MLP neurons of a small language model. Each row is named by its layer, matrix (gate and up: input weights) and neuron, and shows model dimensions 32-95. Each number is 200 + 20 x the weight over its row's rms, rounded and kept within 0 to 999. A neuron's up and down rows have the sign that makes its largest values positive.
Before each neuron's rows, "fires after" lists the tokens most often just before its 100 highest values on Wikipedia text that the model never trained on; "fires on" lists the tokens most often at its 100 highest values on Wikipedia text that the model never trained on.

fires after: " N", " O", " Al", " North", "ul"
fires on: "f", "ter", " Car", "E", "ri", "ash"
L5.gate563,221,173,194,193,212,230,187,190,225,210,193,205,193,205,183,216,223,180,184,200,197,193,209,161,182,228,196,196,233,190,187,215,237,203,188,196,217,182,185,224,209,197,185,194,176,217,217,192,170,230,203,187,216,218,206,185,175,212,237,170,181,178,210,150
L5.up563,225,180,156,213,181,197,227,229,192,199,207,201,165,201,174,186,234,227,223,180,157,196,163,173,215,175,197,240,188,192,220,205,198,195,204,189,204,207,218,241,183,217,203,169,170,232,172,183,184,228,214,193,221,200,191,184,192,225,203,185,181,167,208,169

fires after: " I", "I", "M", " V"
fires on: "F", "S", "r", "ar", "t", "m"
L2.gate36,180,199,181,168,162,213,265,210,223,216,205,215,202,199,184,201,216,231,189,246,220,161,199,203,203,200,239,178,218,167,233,219,173,218,174,224,157,190,182,221,215,192,191,218,230,189,196,212,203,187,195,171,215,221,186,207,179,222,170,201,213,217,202,226
L2.up36,206,167,188,236,167,234,183,205,187,183,205,202,199,203,208,206,206,186,210,198,200,223,197,222,173,212,213,198,214,228,159,203,201,186,237,206,194,205,189,171,195,172,209,204,180,237,201,182,168,189,188,216,201,231,245,205,154,197,225,239,200,168,186,197

fires after: " p", " P", "t", "P", " d", "re"
fires on: "oss", "ed", "at", "leg", "t", "qu"
L5.gate169,197,191,165,181,198,164,213,168,200,215,187,195,181,214,197,148,195,200,212,235,183,201,227,152,257,229,211,215,213,216,210,261,186,184,203,244,199,191,203,194,234,204,187,187,189,225,203,205,190,229,193,209,202,237,175,239,201,177,206,193,237,192,178,181
L5.up169,228,193,216,176,189,192,173,136,189,219,183,182,216,208,203,219,187,198,219,222,216,170,202,200,211,196,170,190,185,223,201,232,209,207,214,182,185,200,182,180,171,179,166,193,245,194,175,212,207,198,203,239,193,188,220,205,181,184,198,198,208,198,207,210

fires after: " s", " t", " S", " Th", " qu"
fires on: "est", "end", "ound", "ird", "ets"
L2.gate598,192,196,203,210,205,198,190,203,170,223,183,188,187,200,218,206,235,190,175,153,198,204,166,204,176,186,238,175,183,139,242,205,218,197,208,173,170,226,216,186,235,184,176,236,201,179,217,173,150,209,246,210,201,207,208,191,179,221,178,216,227,202,213,174
L2.up598,202,195,215,220,208,227,162,178,155,215,185,203,186,183,220,198,205,191,162,198,205,215,181,192,175,208,222,177,203,192,240,174,224,203,209,159,178,232,202,175,241,185,187,245,222,203,202,152,156,187,235,207,181,205,206,175,189,216,172,188,187,221,231,189

fires after: ",", " p", " P", " the", " a", " T"
fires on: " a", " trans", "ur", " an", "il", " rest"
L9.gate551,243,168,169,225,189,180,224,186,170,199,203,192,221,199,231,199,223,213,188,182,226,189,167,214,199,173,178,202,185,219,195,208,163,214,197,190,182,219,216,224,213,204,183,194,239,230,202,185,193,187,214,206,204,215,206,194,198,203,185,207,201,228,199,209
L9.up551,196,197,190,202,203,210,181,167,195,213,213,206,198,213,217,225,236,207,210,187,191,201,181,206,232,182,196,185,180,196,218,220,186,206,206,186,177,202,206,168,216,217,200,196,175,199,182,180,217,191,227,186,173,195,183,210,190,181,221,190,229,217,200,213

fires after: " M", "em", " p", " \"", "M", " D"
fires on: "en", "an", "ale", "in"
L2.gate567,246,191,190,205,176,176,177,226,214,163,199,212,194,194,246,195,175,217,233,198,217,191,201,237,149,202,185,197,186,215,196,175,201,202,203,172,201,199,200,175,201,179,220,190,186,216,174,230,230,179,201,192,216,212,169,177,194,191,207,201,189,182,221,178
L2.up567,175,163,199,222,181,240,152,196,174,208,196,201,211,195,203,201,191,235,174,240,194,213,222,188,184,212,183,174,210,215,164,215,177,187,248,252,185,198,196,211,202,194,210,188,184,226,203,184,162,186,215,199,198,223,230,194,208,194,204,222,225,189,215,199

fires after: " L", " n", " s", " d", " l", " or"
fires on: "er", "os", "ov", "ig", "ers"
L5.gate90,242,216,198,248,183,183,185,204,216,189,159,209,195,188,220,190,200,197,196,204,213,197,211,214,185,208,229,218,204,220,204,233,178,198,150,185,199,212,178,170,189,217,154,178,193,189,201,236,186,226,196,198,189,163,198,174,192,208,224,217,225,207,212,167
L5.up90,198,194,201,197,225,215,171,188,225,177,191,198,193,223,219,193,152,204,223,212,199,219,222,167,248,229,169,172,214,208,169,198,203,222,194,213,189,167,188,191,205,227,175,213,152,183,148,209,176,206,219,215,194,179,200,180,200,176,197,236,216,209,220,188

fires after: " C", " c", "C", " M", " S", "A"
fires on: "ian", "er", "ong", "n", "ook", "our"
L2.gate85,188,240,187,217,192,203,206,198,197,200,201,210,217,142,206,196,204,190,212,203,199,215,200,192,198,192,202,203,143,194,238,188,174,229,232,200,198,240,187,218,218,219,222,193,186,198,177,206,194,193,206,245,147,224,207,185,209,231,204,197,190,178,248,198
L2.up85,194,184,192,212,225,179,164,204,240,193,203,217,211,188,190,199,179,188,179,177,167,220,203,188,193,221,174,220,198,207,232,182,238,219,203,231,223,190,185,222,231,210,181,187,182,205,209,186,214,197,163,234,193,211,213,211,199,218,189,235,200,195,233,159

fires after: " D", " d", " pr", " ind", " c"
fires on: "iv", "en", "ed", "et", "est", "iss"
L5.gate315,234,246,210,187,224,187,171,227,170,171,207,199,244,230,216,188,216,191,209,197,187,203,204,203,176,196,213,213,229,232,226,238,234,201,214,196,184,223,223,171,209,200,207,202,232,200,178,213,164,187,212,214,205,214,187,209,181,184,200,173,212,242,183,228
L5.up315,197,233,203,152,191,191,165,212,215,214,217,167,231,229,176,181,202,206,192,182,183,162,174,195,201,220,224,197,223,225,207,177,234,196,190,216,184,195,181,222,202,211,184,195,223,231,187,182,185,203,186,206,212,201,199,186,178,181,186,190,213,204,200,208

fires after: " p", "P", "p", " \"", "-", " P"
fires on: "ar", "ap", "oss", "re", "ab"
L2.gate278,214,192,188,213,151,181,205,194,197,191,226,198,183,215,207,161,216,215,227,201,193,214,190,183,224,211,178,175,219,204,187,211,183,197,201,214,186,227,174,196,219,225,208,209,197,221,202,214,195,197,217,193,217,165,210,203,178,190,208,172,176,219,154,185
L2.up278,190,204,211,186,186,213,180,168,168,206,215,203,190,202,191,189,215,196,221,212,193,213,213,167,190,205,181,225,215,221,198,175,167,228,185,208,174,208,163,217,201,170,198,188,196,231,195,213,204,162,206,180,235,167,224,206,165,190,162,186,217,173,180,230

fires after: " in", " Ad", " inv", " as", " ad"
fires on: "m", "s", " of", "ric", "ol"
L6.gate461,209,173,207,185,227,214,202,190,235,183,198,234,189,216,215,234,194,219,208,173,205,202,183,205,160,213,240,206,194,221,201,218,185,194,202,203,176,238,243,239,174,186,220,185,197,213,216,164,234,223,197,228,186,199,192,191,201,184,230,218,220,216,206,204
L6.up461,224,203,163,193,195,212,197,224,200,194,213,192,214,235,219,247,196,218,226,232,213,206,203,235,202,183,271,203,193,226,214,193,187,221,208,165,177,204,211,205,187,216,219,195,202,185,229,178,233,186,216,196,201,202,199,207,175,210,192,198,214,196,184,236

fires after: " s", " c", "C", " acc", " bec", " pr"
fires on: "om", "urr", "ug", "it", "ol", "act"
L5.gate381,207,186,181,218,203,216,172,172,204,172,224,202,206,188,218,206,207,184,185,171,240,158,195,196,232,182,227,188,174,222,182,218,166,221,198,215,188,213,141,223,164,175,195,205,193,166,195,179,198,224,187,200,231,212,184,186,193,197,209,222,213,197,189,172
L5.up381,218,186,182,219,218,197,184,202,232,215,172,198,204,188,193,178,202,162,187,204,211,204,194,199,193,201,214,184,205,193,186,237,208,232,212,201,236,208,179,205,185,226,188,205,181,217,191,179,231,202,208,186,192,227,185,216,189,193,207,252,199,208,211,211

fires after: " C", " pr", " c", "C", " S", " d"
fires on: "ant", "ed", "act", "ance", "ran", "ree"
L2.gate636,201,200,178,178,200,184,193,235,232,178,235,198,226,169,194,200,223,180,189,234,217,199,237,203,186,188,186,165,203,186,196,216,184,192,226,213,186,243,178,226,189,213,211,204,209,202,178,184,167,205,175,208,198,210,202,195,200,177,217,162,206,222,185,175
L2.up636,201,196,174,199,193,213,207,198,194,192,196,212,210,232,199,181,202,201,169,209,200,202,172,205,184,189,216,216,211,216,201,224,234,217,219,196,181,197,193,226,236,195,203,165,147,221,214,197,225,240,182,215,204,205,172,177,184,195,161,220,200,176,190,171

fires after: " M", "em", "M", "m", " C"
fires on: "a", "r", "en", "ale", "ales", "ren"
L2.gate626,192,181,140,228,188,238,200,178,203,200,209,228,198,149,232,166,189,238,209,209,204,179,189,176,198,220,176,229,181,182,217,216,195,178,193,205,239,204,201,218,201,197,230,212,188,213,225,229,192,198,241,184,212,223,199,217,184,218,202,247,221,194,211,203
L2.up626,169,169,147,183,174,213,189,214,214,181,189,230,209,175,199,208,196,221,202,203,191,200,175,203,203,235,186,204,179,177,204,180,201,190,206,181,238,219,162,199,201,246,202,209,198,197,197,204,202,187,191,182,185,214,205,203,189,221,197,198,230,219,232,188

fires after: "A", " M", "ro", "M", "im", " Mon"
fires on: "te", "l", "ac", "nd", "c", "ed"
L2.gate44,173,215,185,179,183,209,198,198,192,205,196,193,210,214,209,219,197,208,193,176,240,191,209,184,197,172,169,204,185,185,201,225,182,222,195,201,198,216,202,203,230,200,225,206,154,209,230,207,216,198,193,220,206,203,188,218,174,175,232,191,203,203,183,165
L2.up44,168,174,197,171,203,195,223,194,200,208,187,189,198,156,196,188,209,196,218,182,201,201,175,211,182,177,193,192,185,193,244,199,212,200,218,209,234,171,218,206,217,216,163,209,226,187,210,225,245,197,181,197,175,194,164,202,166,182,208,221,215,229,189,201

fires after: " t", " sp", " g", " m"
fires on: " to", "ake", "ut", "aking", "end", "akes"
L6.gate534,196,197,182,211,209,177,199,221,182,197,202,220,200,184,229,172,189,181,197,174,227,187,211,223,224,201,206,170,180,224,232,195,246,206,173,202,185,215,175,192,202,219,230,173,224,187,205,219,230,204,193,167,198,194,217,157,194,188,175,168,218,206,219,207
L6.up534,181,184,213,198,210,174,171,213,188,181,213,223,205,153,205,193,208,200,190,200,203,231,158,159,236,186,183,215,198,208,191,217,216,251,155,208,217,191,185,201,195,159,190,198,151,213,184,200,202,211,187,201,196,224,226,191,192,196,183,198,195,188,188,201

fires after: "z", "p", "k", "arl", "ret", "ak"
fires on: "uk", "ov", "ow", "ond", "ar", "iam"
L2.gate215,227,188,208,190,199,154,198,162,209,171,158,188,215,222,237,213,207,182,223,245,185,227,223,193,196,173,183,201,215,220,173,210,205,202,193,194,196,205,209,211,204,220,166,214,231,201,186,182,182,207,190,188,225,223,211,201,225,219,197,248,196,156,185,210
L2.up215,222,204,185,198,208,213,167,219,238,199,192,230,177,174,214,172,182,210,163,190,224,194,226,186,192,232,187,206,234,191,174,205,185,206,214,227,205,176,170,215,188,169,232,180,194,217,221,195,217,215,204,226,223,183,209,222,195,211,217,136,193,202,176,184

fires after: "im", "ir", " co", "ro", " Bro", "ur"
fires on: "l", "op", "ast", "inal", "at"
L5.gate460,210,184,207,204,199,185,206,173,183,253,203,167,173,211,206,193,235,183,203,186,181,201,202,207,213,197,202,153,182,231,198,177,190,202,180,203,201,171,214,195,210,201,211,195,213,174,192,202,194,192,204,189,212,203,199,214,221,192,183,209,213,173,210,202
L5.up460,197,211,184,202,222,184,183,226,213,205,217,195,172,226,173,219,215,192,185,225,241,170,225,199,178,196,199,193,198,235,220,167,215,188,156,188,230,190,217,196,189,213,178,211,196,185,226,148,234,179,175,183,204,202,192,202,141,236,217,227,249,220,174,230

fires after: " O", " h", " H", " Al", " ro", " R"
fires on: "or", "un", "b", "ur", "w"
L8.gate52,210,199,202,212,220,186,200,173,171,172,213,200,177,190,202,189,209,224,204,255,219,172,202,202,217,191,223,181,158,199,186,195,194,187,209,165,215,198,206,198,173,234,198,167,198,198,208,227,182,216,216,171,198,204,194,178,175,203,173,183,225,182,208,187
L8.up52,222,195,194,212,200,200,228,242,212,204,180,184,192,198,175,167,193,161,178,236,179,243,205,253,209,173,220,181,157,211,204,190,191,225,191,180,209,213,215,188,186,180,175,169,200,210,244,194,222,231,182,220,172,203,205,211,187,176,216,204,238,227,200,161